From a checkpoint of a small transformer trained on Wikipedia: vocabulary 7328, 6395 steps.
MLP neurons of a small language model. Each row is named by its layer, matrix (gate and up: input weights) and neuron, and shows model dimensions 48-239. Each number is 128 + 32 x the weight over its row's rms, rounded and kept within 0 to 255. Numbers have three digits each. A neuron's up and down rows have the sign that makes its largest values positive.
Before each neuron's rows, "fires in" lists the words (lower case) most often at its 100 highest values on Wikipedia text that the model never trained on. A number after a token or word is its count.

fires in: "his" 17, "was" 15, "played" 6, "he" 6, "him" 5, "attended" 4
L2.gate361:117123105123117068042126158177172145136125205136115119145180140125137126103108183132097173124138116120088116123096155114085138124173079108125185134112103167159165120148118068115069094178116121150113207098102137145189136112143190093175094149093123146157118101123140114146136119084138138130164097125113102138173109095126090158098148138150082167105127110136078104148084098118132097104128152163166130123109162102133132195130109112150102152135158097119132116191113115151160127147163124140201115115179158165160103138094111137170163146156104135194084084154143188159078170106152184126
L2.up361:160123136159119138134192148147150172149136127114135165124148166134145114100114125116159155126121086130106105122136153111115121192126078093166146161160125095209175123129145090110091073162151127157185168161040108156145137117163207069111132122160121111142086121149112087120110083103163165134122130038153108145130073166103084122081088129130080153138167118199108150107057158125144056126156115146143118137110123151178114128151110100175073136131141117121143192148093157163133196154105127167077147138142093180113071165143139141191176130122133141179092126117089220156140220100090106158

fires in: "that" 61, "the" 8, "on" 8
L3.gate676:104130135077074123156154126116131149131152106101181176133155145141169175111165165147104127115139114137167137150102110135161154142125136197122104069139116130101145148066119150176147191153153161133151090088117076130066156074112142134112133136158150147120153125128078144119159115109101152129100128116152109082159107132185153140155089141139179130171145134168151111090171128155103106217124122120126137093136123138101116131113157049126143186150120126131132096157091109130157162081176075100102129122161115122091084112119086103118117171133084130072120141105124068129099131139129222094
L3.up676:091077126129122124098132096103082177098113139089094181116148078130152139126118212151133133096129129084108111133148184120130163107112122158140122078192154190117153121091078117077079154191105102123095156097144080159167185110124144142194140121094143134082178131135158198213141122036124139151141131152167200109118116144122127164144171123128158144098112198122154113089140138152130074196084122145151110114134113092043108131090095133125145132156055085112145109107101159094137172144171114096128120098087150130158148109129063137146116112128194169105110136083129123124124137130184139164

fires in: "including" 30, "as" 29, "include" 17, "like" 6, "the" 5, "except" 4
L2.gate536:123107175161072153117113071120139149140088165115128092144169116113171154129152155137104094141142114159185180140124126090151158097035121137161102089097074097155105080136114172112144143181090104125150107152055168126150139136138123123116111128139155146104091144088130159126136053075176108149131162096093215056119092109188158067132188110123111135169134149098086085130152124133105061127219128093136119122153105092116126130102118116171146162109076148143092082122151102140147137138124120107154107120150182160125202123153123192099135045031132142129155117154107181105108152101123124177
L2.up536:107145116139181095129086119121093117099130153059146153143174106113140126157080164121074123164094126132145129106117100113139135169118105122102154122111177165131100147136137104109114108109123184155130135124156152137186157117054151148062129125148143063108114142100146119174110116080112140119119160065123133068125103163177120082098131096124101090149137124119095125136067159102123104132187104079152147125112074167073128095104169056140185142159101104127115109088198118084135207148081193161137126220157212145104124203132102156100145061102156054123164159151129149073137106097154100131

fires in: "end" 16, "form" 11, "until" 7, "concluded" 6, "forms" 5, "ended" 5
L2.gate459:125207064141106149197099158146137141159119149151109132160126123077111123158110125101146174075085173120177124122150063147130085151131132078132068133128079122098109163108144117098127201109098072105166104125111115145153170128132131118136126160134174152061153095117125139112144136147103098167098107143135077154157187187080112181118131118109131093144128134125103093122132122124098142133136123155190132153166106139090013098163115116053095108148197151116083134049111169122109121090137165155152166116135083114122138075130131070150116200127121069080154158126137083184131113077111102171
L2.up459:158072128130137192120126137108134114125113118133097133158111119103197153138145112178106068136187087073139097122100138146131156150135148091106113150156121108100125184112104153150163103145068119105149100144154114143064087104161105088194179153107131159081229115145161169082116132117165176117140166096124141042068082158130177134113164159146121133107103128140148151136089144051144143091172124157124100094151143178127204182137177141111093090185190131147097141082122141132150129103212148092120125152099134195126123138104114108070104175135161104144117166121100065100127129084185121086

fires in: "that" 51, "those" 6, "a" 6, "with" 4
L6.gate373:123073116080091121095131147130117116118130149155067145079118099154185085105166104119071108092133154089083085103109087161124163094178145155152126105099170100110143200081147134126154110169135131160151143121091088107097124110137165074142171106152140081094153163064128111149164156175135138102212147021108157150171103100150091150124088101140085148152109153121110102143131111112124121146144078154124101111096173100107114091109131071116093084107107143145108165070102159143155109129178168163117096139172111134105134087118067114060098077159101115168101194136108153054112190148103150130
L6.up373:133128137142168120149128172104060148139079139147157147098152163162072123138111116157128126157150131144126172156119096109099145097082153130110191189126147080169116114164159135194113128095108079145187097093153131154188161118172212092108121147104106111065114141125145137106117123147078135054067153113192059155096106143133153091144155117130150137098121122138107118141042154120174143130124094121133132139149117110065080119164156125126102120121048113181114192091154118065098122130090090110100091088111128143133079132137118140121080154109189129118181172155188116088086094145165128124

fires in: "best" 16, "super" 12, "each" 10, "world" 9, "team" 8, "the" 8
L2.gate55:169150124103186104109138088132112127176156120043130114113076115176148135163114086122137133163100080141139127081141154062092147124139165169088145068165209071133164071109162089155122134134095165122076148134111156139128115127126119222133136149146103217163162141121106106105179146079199107113095141096122135111127089143125102122108141165121151138110118122106096120141159127175110172132196124139140147145114159077118132138147138128124149131111135163135097132146115139105169143134209186090128123094096104188161136106146162119123077173138139106161069126157144062058129172222133163102
L2.up55:145096144149126086122097138121158190118093147133121101058084089138182151075122140169181139172152168076103043154120119123128164142148137103168138108104107122139112113119128151111123108165119105138143210123177132133119176135133140095115133104128143133169146107045129085057082098116160110150156147139092172147173149143125167140127127107080171131191139131088145109150085142120125122130080069107099162123154143149111129129041117066167132121130113154118148095172085111096173137142139116161110135132148122148168141116113113153142094150154136106141146123120068150140085152156164142082

fires in: "in" 40, "of" 7, "the" 6, "may" 6, "november" 5, "a" 4
L6.gate155:099158109108155130148171119101114097154175153152140117164126190086137151121084172165130131108100116133171149128136131085138107126148136111141106130213089103120131119076097148115133144196103095168158123172091126132092112071111112055104110133134181120061074187142114074172122137044093112096091098118164145082113121121119117216191127161152080155115069120135152091105163166157161144136102117101082128135143129219126084150111094123110150076122139103142138102094082096139160141198157142037171185085170122136070153122066086108196117137191159176173110114095132129168110144149133155084
L6.up155:173109141116124138150115115159091097132120160140077149114115074131151182124117125096157119140131132166144125149116148148124080122089143151085136173120128177117096126162174187090129148110069126078162131073124119102125152150133111162150068136194130143159188171064130135124112137099104143074153113168128125109129106148157165140179152104153095148178092155179182148113107143209137181168119092139140112185132078122089187145134124089177184115121131102174144097104156146048102147145102097155157162166159142120095175143154119137087139059125130125176072092066146082075141107129171142176

fires in: "these" 28, "the" 15, "are" 13, "of" 12
L3.gate470:130164117109103104121124114175206134107085123150126144058112051154117192109098062147149144099137137161121121181131126197099126142117086076111127184219154187114150179132153087111128065131106138163124157135185110094122115116080123128113150126126128076184133159126152163160135178155096141186120159090132146107113094159079116133143150104104106161103098077130136128108119128121101144130160139079059157161175082165131124109131170159134131136189108152126160113092153120074080163161152184142173118142167101117106133115134109148118211151106162106101114151146126091132153204199152136113
L3.up470:071108142119121130121082083149119151086097107175144179111113122146175101228125100163098116096099088148120107105148107150118068122162115078095156182152113142122127116078184159141173119131060160150184096135152142086125113178089115129107142097069116137056133148102105144146174150208090122199083131111172114117179079144112161140166128070069178152146143099096157143145134185098112163091161141102072170175188120167115136173167112159117190074108094146051123127112119144121069181188180154105173128154109102147119133141115154102147162120130179169119150126179139098140154099184144116132

fires in: "after" 23, "at" 19, "completely" 5, "reputation" 4
L3.gate338:115103096107175134163110153168085149096159169147125153129100188109121081164144152142187138116156152082108125123108140110101096135188106110148154132113153139124113139145132107085115139137135116101095187179068122149099137120137148124098153137083140127066109179157050081193207114111104141123114131125128072132167121141121174093118158172085103144085186076175043091135070146148084213109122163149119150106057193067151116118115135141113108091071147180091127144159107075127079082153160137081161139124168161116104135114163130094129103157156128089158096098125113125143095131152176161118
L3.up338:126046171131139160141109096148142196088142183092171156129105121090154097180156109130136178139142133154142083134057124152117116111156155104112117208080156191128103159149208130107125135110121096110138163200170163144169142136124116073147170117175126124071093178184089112128117109163081096107141150159085155116149126147117108093091069128112091139080108104155152114129157165142149132137134142150117080161140163131102119150079105128112148169132149177144091180202080142140131155158119115049110094165169181116086114116188140122173137143168155111186154130117152154155135078085145134116

fires in: "the" 52, "south" 8, "entire" 5, "north" 5, "whole" 4
L2.gate703:206083141143150140149167089104114200163144155119116110147143115107166144123166115136117113114164095110213182173129064158150162154118168083117129051156158100090161112127149128123107106172143130139112089122166145105117103116116145087153142110148109176127188148129097145081130169159121096139134123130100146110197159129099142117178142083107149147107078153088139158136164135092104093126099115141112168131163110160164126116098144107206116156140088132129118123150117123122158111181154028185080143143139087143121193168091145115128064104130127169120068100084083129103095183188191188133
L2.up703:197088162136114116165134119103075148138149158158129126172122086136126071115126109159126096135143127106127155108095139140164177113126103129117126095135105102079150148122158159123119115130153131117103097169116119091106152089089122129143107136157140180072142199148179120126138090111115079141118133138112120078137197086108131143092159108181154100212104154065155121126122138122117117119072114118103149139147111140183155180081130096199113155158104124063125103173065185124160123183174064132124168158107146119092140160091153049111056166084080165140079119090121210090087104104167171151

fires in: "who" 59, "that" 7
L7.gate676:147117141086146162158101144161133109030154155126098106146082118097133144121123185064149151130095115134110155155138131118123162109128124104082109187162161127158158131149125051124124167109099106091143127094077103077117141150108126179134141148149135077129194140103108191128124149136116120137162143186133120176183111195137153126160144169109110125151116118150109121139118108076145125076109164123087092140097144178078096108142130102181181136168137135157149109104082152137138048115137102124138126076060173141152101162164169181141090179193093138132107150136129118130165077120166126173
L7.up676:141127139164130115177138131064133158142060099196084116130111148110151197095116156149143132139155096142123102116176185137108117170129133160110114069123119107150127179157087108154131139172115167154139141155094156139118110147151108104148101109166170161182134090164130139101083093077158170150169083202145193130147157081170122088166078074102130121164103092104141156129147125157133168152094106137155118094113157129095109130139068108187158187078147109087159131128121099104136137140141126129125141138101125153150087140102103157032108141070157115150157098165167163062153145153191172164

fires in: "2019" 11, "2025" 10, "2018" 10, "2022" 8, "2023" 8, "2024" 7
L6.gate130:113175105089188096125147090123128143132150167107110148126110115089129091158152106064154134103113160111122129163111138122170147152127136101076108199113204130134151139117080148127128063161102117102112150084129088147178118154103174123132143108093193157126104147144111106046120092139167090183087138098088166137176127127165126103096184096175131146133111090071171089102131154128151156121100142085120142098138060095116136123143095150081131114132177100109127166163150075149204068157148085105122115144118182158093130079161101143053169142153151118105167114077114073051151101079153116062
L6.up130:158123122128123097173168120192127109137103160124111128193137147095155102136118156127085125148150162084121170188177181124140158119102197155205114125101121083093102123144078137119176172145114093191113102125074116168145108170121118101119118118115100081143094125065103164111122108090109143132155148154123189182108126087114096093139171117104157119114105154104121093137151142043136200189109155142165117122103091148155130143131171122189139166131101149179178131086059061086139142131148130117140147161123148063096092129132112107132102055151111086165125124134129151172133195162165104103

fires in: "the" 49, "predators" 6, "nashville" 4
L6.gate154:087073187102105125136178136136150137088125173114151060080167127119139092083197099099119062148052101108152109124150076130135139098156100146128114129072134144133080135152091114091135123153125161157173123164118104068083086184116112097177134109123121064152156123108122099133107066109221109127157067143130113136166075105105166094173138109130149101078139116160114076158099106126144054196143175146140156113150097098098133105194115105163086186189128145161118200064083138179198097071095130109084118163150114077125171168116129093093117098083114156091129098153146120127130118131148198101
L6.up154:040158145153124134142157127122142148093107168103123023125136119192106089122126131164124105130185174122145082168155173143102196160128088111157086137125128071151081191150129164086131088143109152167100123129144100131158081115133106121074113133099161171154155200206168156106087137129156162162155118083149123162147143135171152151106125124106135199184108079173098125190108097113080034123132183088127118129130152143045111100141106075197111092159168110170162118153110140098161133131154161186156128180104102094096174160160125140128132126162087143149079112130142142044116138163105142127

fires in: "the" 81, "late" 8, "from" 6
L2.gate565:149113140136157131155127136097121107141142170188105132128171144081149172160093136157125161133139112128106103139151124173140119109151149149202154187139132160111109163056140143157105094139187155106099176140143071138052101109083144074115125139130180099151088160164098063097073168168090177121149168141144081052148066148143136161157170175124131124168089055206110121178159172169168109131119126148109109095186161154136198044104199147094161148145142151142179112131167190125117198205192182151106114066121126105142158083132140085080132135142123155165135115160120180133094139103138158111
L2.up565:145141114104108131131106130118137119176147107166122073108153113061113167153104137134160170122091155151080131151102161129133162091142145117142177115104090167138085125121122177080171105161171129096107152122158138159061083133129117136158105162084140101142149155110188121164110163156096082123137142130151081175135144102141097152124149081100154116131140076156092102106144120127140158115131141178126119131158176131151085108095131149121162095137173151149222136114189160117155155230152161135098104109101120066120193120173122149107185099129146171155160094180135143121100103178169154118

fires in: "the" 47, "a" 20
L7.gate55:103139093111157097128087134132113158162157104128089132143122153153211096171138079132138157107101119110113109134085093127063145027139173130171140123068176142182101136172124132101094184161116168072136116151126137085088174110233102118131136108136133154095100121140189119198159138067155165167129104151107139150184111128160092113093124125094106123128118108090130147090159159114073111092109123173081138117136121107171129166131120155123119100132136120162161115114123168109133183114129144162165167147127092042212201177092214123169101107124167091121124093120125205157042154089123132129
L7.up55:099163106116104127113178121077073126154163139146103181132100184129166089097138080122100089134132170090137124080082185131087120034138115123205149125157148150127186105151153125141100177087135172104137130153108168125087102137115172075121126117095129139072133147148156088096126077097116118127152162128070132118113113051118130170175117094128138123183163143133098162106102173138116144111102117142157142153134211157143094144113122082139150137132141139118152133081139123189174167113143130087126129175059143128135066129121187093164090149154132135118148076144131114106112199000087081114

fires in: "he" 25, "she" 19, "also" 5, "they" 5
L3.gate311:098145139096146133154150090146159138168113157130094131179079167174162032154148140089152114123121076123185161097133111095106073120117100137157151138099123138180092133111173155081083130146108132163121140147102153087057135136170139136126135097037095144072169134134087122125131145112120152092123128167174196075097080163111159132107148131165101104161144161150152105166096064127161175077147125185129160197126069114074107126158091124140175125142133124145163165113182141127086117120131123083177158126115091156170156181180210118155135068141160119138156134103106159108161172104157131193
L3.up311:116162124113118127134077100115116158214136147100156122143114138072152083166090158107121196130122059159136145140155149103145141118109103115128197103100111126144059141118099141099180146106079159153112127179151132110122128029107146099140158136121117114078083103094087105169131113133133175133160130149192106147135162169130164107073132127153102138091132137165124103115105094137184186165124138151140188203061082143099114116137084118075165105148080102142132146137094124170131183127120114156169183105134068132135108161094148143161125084086100079132162081161141113142139147153150157105

fires in: "league" 18, "group" 16, "corporation" 7, "nhl" 6, "athletes" 6, "png" 5
L2.gate518:090121034127122141110117127115118076121166111126129183074124157108136172097126152133158118069145095143154096154113142115098084146159120120177092138178136081176137085160151077110092109127116196105049137153068127108151079109071122136215162146154119108133132153122127145134122095151102172136167064095124069079067128147119164127110130119159158144142112179144134108150094100132114083135056041135107132132163167128082209055096147137115116123082156170166056083188098115111070110130104141143079119125126165147071117111127123126129100115122147142133139127144106140149120146080085134126
L2.up518:080142093146059150120100169144147124151138094194171118161051057142158123087074194125130131107127065134104104172124117122082167161062122146142123079110110102125145073124148121085084120204123125147084136130131173133075093130122096143139081125141036137144133093097167115082158116126106153103085101144189124140156106137098149120149104070108164062105137116154134138117118104113083142057135125139064143113150141167115151187087137135093118074159160132101067128126122130138119084165136167132125085170134114142161187112092031125142095173075091091114141082148140136146084150119176107113

fires in: "the" 21, "be" 12, "also" 11, "as" 10, "it" 7
L7.gate213:148090138158106138143160144179104093051059072095092124143099126134165132115121108098106137091120119139175145142132118103126155128092115092143144119119105073080059165076122142082129155145061092116166088111178152116099122122135112119108192150160154080109154132104085117141197152172158151125151188127109155156090107092104155073114138105097080116105141108126129147121131160157146123113182169096162164115158190171141138163157181165061064171118097102175179101110132122112141112081077136150133164166097132083142176139154062119032106137058171145097161152088121158103048130142148144154
L7.up213:126111092166093118134121162143114103137128159099124093085170115151128133091124113130162119067162098097136107081156107136101142195151151150102123196134171143124179195120123138126188137140131116080157147098105119216135122126131067094106174148125142129102120097114140119075108209144117117042125188042126186069101103135176188081146153157132072151138116060196146158118104140113121136157163141171173144097113115172109077102150123151140112142053105108120139136114088118142126198202105096129138147189084161112116159096186124167126112096092164155085157134125120137166087118117142133105

fires in: "each" 17, "one" 11, "analysis" 9, "late" 8, "x" 7, "july" 6
L2.gate144:131122120177070199107082125120150126122127091144100135074099193059068121148072068125169119148149132089078156132138121099120174086167121147120090197033128121130133159110139177132162148142129133113148062118151122137153133165100128152135203151114128094138147114096131161130100192170098114148087192155088122046074132168112172123148130053118140119111102123128132147102097170170118152119114165119036104139157128136113151112093134126102124053113128190144146096131102153130132178126112190138113079085102107105087164110112122130139083162119138122087132153102135128087128112167118125136
L2.up144:125132146132169080138111077147112164167171180105141172090125100123175157118114160142097134196101092130050120110128118105101164123179116173161153145138170137178147110102138134141101121184110131106123154129175179074136108110187182168166084206090168158103140147117119209142119079089171183119109095090172135105117123069175142137101105140147219135146111091162106131069131223112093144132140108165131088130112143128071116126122134129095172118164115107090146134174190114161200153129155141167131091178130059109178092079107097143092085194079120123120109125105075117123128144128078121127

fires in: "after" 29, "of" 25, "races" 8, "at" 5, "the" 4
L3.gate124:153080084109155111155165133092092181149047209128179070145106074107092087206136138139110132131081081094155146086130148134120102103142130117159115097135152129096111135196173135131115180145074128119090157131083150139134075090162141166071111135121166176074111208143072103145098168185097149127116127164118127132135074098137106134137133104140121199136129152124133103154094102118059211086104113145133162061151098096142128106147085113154129087142195163162163124143150046117084154131124179118099115088103187133125134120148099129104087093129096098127075149161163118096059144122170167126
L3.up124:131120115117133187155110108070094116169151172144158140145127082136097070134124141119129067136123134111147079171125185118126166141181131150157136076087090129094134035175166160124120114130114125080102106163106081123180096114092076164121093108139068128049152129154173148113187089108171124153128115109050129119077089128084131097116135111111136114142125183106125061125127128125117106114056140173094138128130118130099158127080121099199122091182138119165113103105145114201117114143105139150077093082126158103107065116095089138105117165166093144113056136138136186082110131182134188153

fires in: "he" 29, "his" 18, "she" 14, "to" 9, "could" 5, "also" 5
L2.gate484:151146113115114092174097089103144151112170201110090122161133109151193177151164145079118107098138144152143127113099123147167158126130164116163098130143150117120157149164149090157063146140170066105120109113131097085129129111121118088155129157127127146061118129173110086151131105090107176103087077184128133141179154164125165118151193078164196181111116124120187152148105150121121072100177174175082094159124154159122170139091166130130073114130119110086142116190137136097135101203155117149125117099140033191202123097132138172137081140148099104119081151150100130155121115149158168131
L2.up484:097135088116114206143171151113132099133080133088139149101097122120093193084106101114166146154091103139146133152113166061140109170107098052131166106113160148158131131121113095133200141099114138132191174124062175091091147133106166153102149179105099067134105112099069162096110098166148111148151131096174128086172132169134105099079099120061102109168092131148095095107127148132131129111190136105149146141161096129126111108145063149136137113121139133196084086069128098136107127041079152109136138099130177127103209102119140127119181126115162112079174169126176091130174141113112139072

fires in: "instead" 17, "time" 12, "way" 7, "so" 5, "likely" 5, "example" 5
L3.gate446:141132090112161144117120109129089138195110162150102128106188159174087106150162111148099169101168120176171177089118155124126076120102145105141125133135064114146124141158152100131205108073111135207114139101150108129069141119072102138151131167125107151169082141120105132180132142114145146112196088078162139164146171154128138099140127126117145175145113130150074151140064171045085143138102129144141116126083127165124106154167182099134108139166122123120084168087121103118094090086074109127111211144139105164176123101151158137087163100133199075187124134147090092132162181070103142146
L3.up446:150094115079143138147187103170098187126132112109120115085105104102158160103128080121102166172075118165135142131092088114127064147156145123120132138163146119147132143114107142123156145096105133113125107104105138205127167136129111132101131066114166122161142167141138132122123132143143129094113124130134120118078145135158136102079109159065131177168120183150146137152142180097074157136084124157139175120052153179135115100092173143174139150188141136156165173124157100121152161085104147097086188181098079107118104175146180111149135077157083080197156167144135139153163034124127158133

fires in: "states" 14, "president" 12, "court" 9, "conference" 7, "parliament" 7, "league" 7
L2.gate108:100160097169099118137118128110166135158133110130085119121122204159058115163120143115155233085172147148103125113140116122125136161152087139124133109168191147176159133115146109144167163107122189148153177166120133135172181114147115107127146155140109082098168152128106133109160112216060140176108126108107101142099137151133104125137066089147109097089167142148018079144108143153137198178114170168137154112157150109095106170143078104110067095089126124156063128193139106110100151084090111170135085125139136138172176141123119136062140072137191115131117149140122111163101172122112105137
L2.up108:127109123130126131120140136141111121128131152162126132160133079159157156120215182134154087051147141155124120145136185118098079137183118169148156106126149149100120040095194113182044107143127144147141112145167200180171111156130083112131150106147060152085106127108156136084137135174112151133106083165057090161119111099104141122111081158185104099054132105161099112136127188058137164175110161162115061132106204160112082202135145150145130115121133090095055153152144132128127112126140104159113101177122074138143130108136103076126143097084117122123061134154104140162102147099185177154

fires in: "a" 26, "american" 13, "the" 10, "an" 9, "and" 8
L6.gate575:118097088129137104078152131161165114121107118173160076155098130164170129144151085117116147165189107135152064156128146144135159145133099101126158103116092116134099121138080160117152116178147117121157167108152096068165126097117173124076227086163118103138125142107132143165183188141201154149125156089109071062157100124166148134146115126104092189127152128157132162132086145085113147130100159131089081131126169181151186088111097090108076107148128126101144130172107110132152136150136152090162148169107111075157135056123184148139191185011106077101110164164096141133082183143112097098
L6.up575:044153175161121108139134092118173129151142136092127134140102130146115108133117153134170175165161185119122116128056149114185128120126068113073147143176085123103148116099100098110115104135150147160187160149132125110121074201072155154136182137109116093093088172114134146081166140178127107110118160098099119123133088190127139101157124118109172123133140173128118132091143057141151130119141116091173180141185112123099181158091153164114075136171188084163100157143090141149167165127121099128105147191073160105101177109111209138162169151071119111070147153120140115071157058161092075108

fires in: "born" 35, "named" 13, "terms" 4, "term" 4, "winter" 4
L3.gate220:113123067095120178132124142139089114092152168127145156155149098142129173149115084137137188050100139136130099119089112096135124148136082100150132140111120136148168145114153079055183111156109097122113159099121158081123169131137127119100199136174131167135111174122169180148145120068053052124120068143163071086135166030124154167165176167152119106128158143101123110046117101091108161080159117159158118172160089157100077112184159128149147116093162170154130173092092161108070042091084131141143114122120141210106123079167098164121131134122166105103127159071125092151108215072129129138
L3.up220:131147035153090166139176108131153151183117146080160140160145155101156145101199149090158149148115079132135189145106150113116090173127141125161102139145091062121072108086119152070112120137115052179178108147097141155102110118097108076085092138181168095102188130050137111123162107112075041103149142104139152180120117117130132091107120105121121074156173129131133133055183143164130196112126147132101091052145093137116095105118075120110149091127121115117205092086091084157148167120158151191098096114135111193102097157146125134138189160073157162104127167175136124165110100110120058142

fires in: "son" 14, "daughter" 13, "married" 11, "mother" 10, "brother" 8
L2.gate541:054124118153126130129184169140151113167120180167065108132096146080128105196132099145046122183175159101147159183158176090125122141105111109159176128180156185119080154151099076070113130153176128151132168080179149113143157117170125124130124142144144128079158099159070166133104113170165127159086130097153133128127109142203084183136176165160134098101199171161143155122086154213132165078168138175127182124121142081095154110118167152157073107116087122105112114094178117130097093131120164109153115108146146134136081118145151147202111119129162134114086143100098124124126135155118090194
L2.up541:117171098126125159124174136106148141209092147150092152163081149093155098163146071089054059133171157113154146138136099068109133131093142122131127148162110164119110123181104128096128111138151154091113146126193184097168176184197181100136124147059168115096151125120136146102125176165117101110136118148147164080135155172144081175139191133143134163124157129153125152140084162130137216097172127161106144143140113068134145127126179196108065087156077174101119072116206156157061132157132127119131150124171133123117107106096119145157147074079187146152153118111164083137120136120109125167

fires in: "or" 38, "they" 19, "he" 6
L2.gate451:174105103213164118096113133127187163160141174115151102164125127163074134168113171133114133143155141089150131099152068173138112061124191098108149162163085067106110180112139139131103079159101088129101179133124129125126117154175128114172135133104125150087150213084112147148098144123104121163118106106146169169150120087106115061170190042133114143104122076119172120176160168129173132129161111131130137195119057152164156157103169110105150102108146100097115183133177145150103150153105104141140170108098084153168173183150164156128094091067143200157130095133098093139108164113179181140
L2.up451:125154135134182144145141125155090070133085155083106134071192151129096139148192110145198098140155160142173139173140106150153096113138172100122140157147114089159137171153159117105048139122147107106095116095141084074083145055114119080144133132175196148038132168125157132170152114071108164179087119129154136148169077129140130104114182100093118155106058148172193153182076159160137132097108143099128117153098097153125098149125135136127143141110175092093111113110117106081215125163087060131129116114170105120171171083169120140102141127162114142141089160079078170153088111079161181164

fires in: "took" 25, "take" 11, "taking" 9, "carried" 5, "taken" 5, "full" 5
L3.gate382:094073119124104098115112114112131180094122160188072147106113164170124140152168187154122130088114114101150127180177121127104127124113119152101058162152058105176112110109129182128120117152127133113146145092116055132142157194174122165118132132098113157170113225183126126164131121088096166118127117142178117073095085105141134182159107157124146107114133147176106111115179005102168103093106137090108164146070129088171138165136096095138093155155139137125110153090176170135086110083173237140171125085180143086120085119107115082193135130122158171138110167132129227132074126105102124114
L3.up382:105100115106124123152090096144177176112106108159073128163125151149083144118123131159157154100066046156140083125092129146132118084092154110127094100097158103189146118141150163124120105160175098140165143178144124125080136151212181192101119138158067096154153201141105116161151102091134087114088139070156100134074103156182084071170141142137134148098177177081102098122159061140108070108103132089149198122099143155173160203150080124150204140111174151129126176124140084108141156163133152155188127101158097093144110116128128166136113158121137129185144148122094130168085151132084107097

fires in: "the" 50, "tumidipes" 7
L7.gate152:095157091156138126082143094172145155143097125175151120137117113152111129103130155215223209171138093144091118135129143138100144102153139146122160100117112083165128090129113135127090159146127161118083149176107088174143178086176137144143099154009127128127198076114116144114124056084121113134079149220101114094114106150111128131134102095110132108131119179094145133178140113177125120114081114133092125144149136107113164119113104110143165184108133113168112058170125091176129120113094129142126168158116098109101077178137118150125091124185127077120110135182113149128139095125124140129
L7.up152:118147131140147157140123146122071063150191097120144140052139108106084142189115053147114159177160144125085118141101128107143128129092125145143100116122129105109080081145137116147169112113153129131125120086139150116097105091137094099153111108183148161133086136122115136146074082097095181134087134089030126136121164224093111134156131113119176151162142137165153139114182077177125067161149123172149141121154135107134135108139130176088194070115108117128180140229114141147169158135114122184129130131108128116118198089134120105097038118118126217088123159100147168068095138125089131076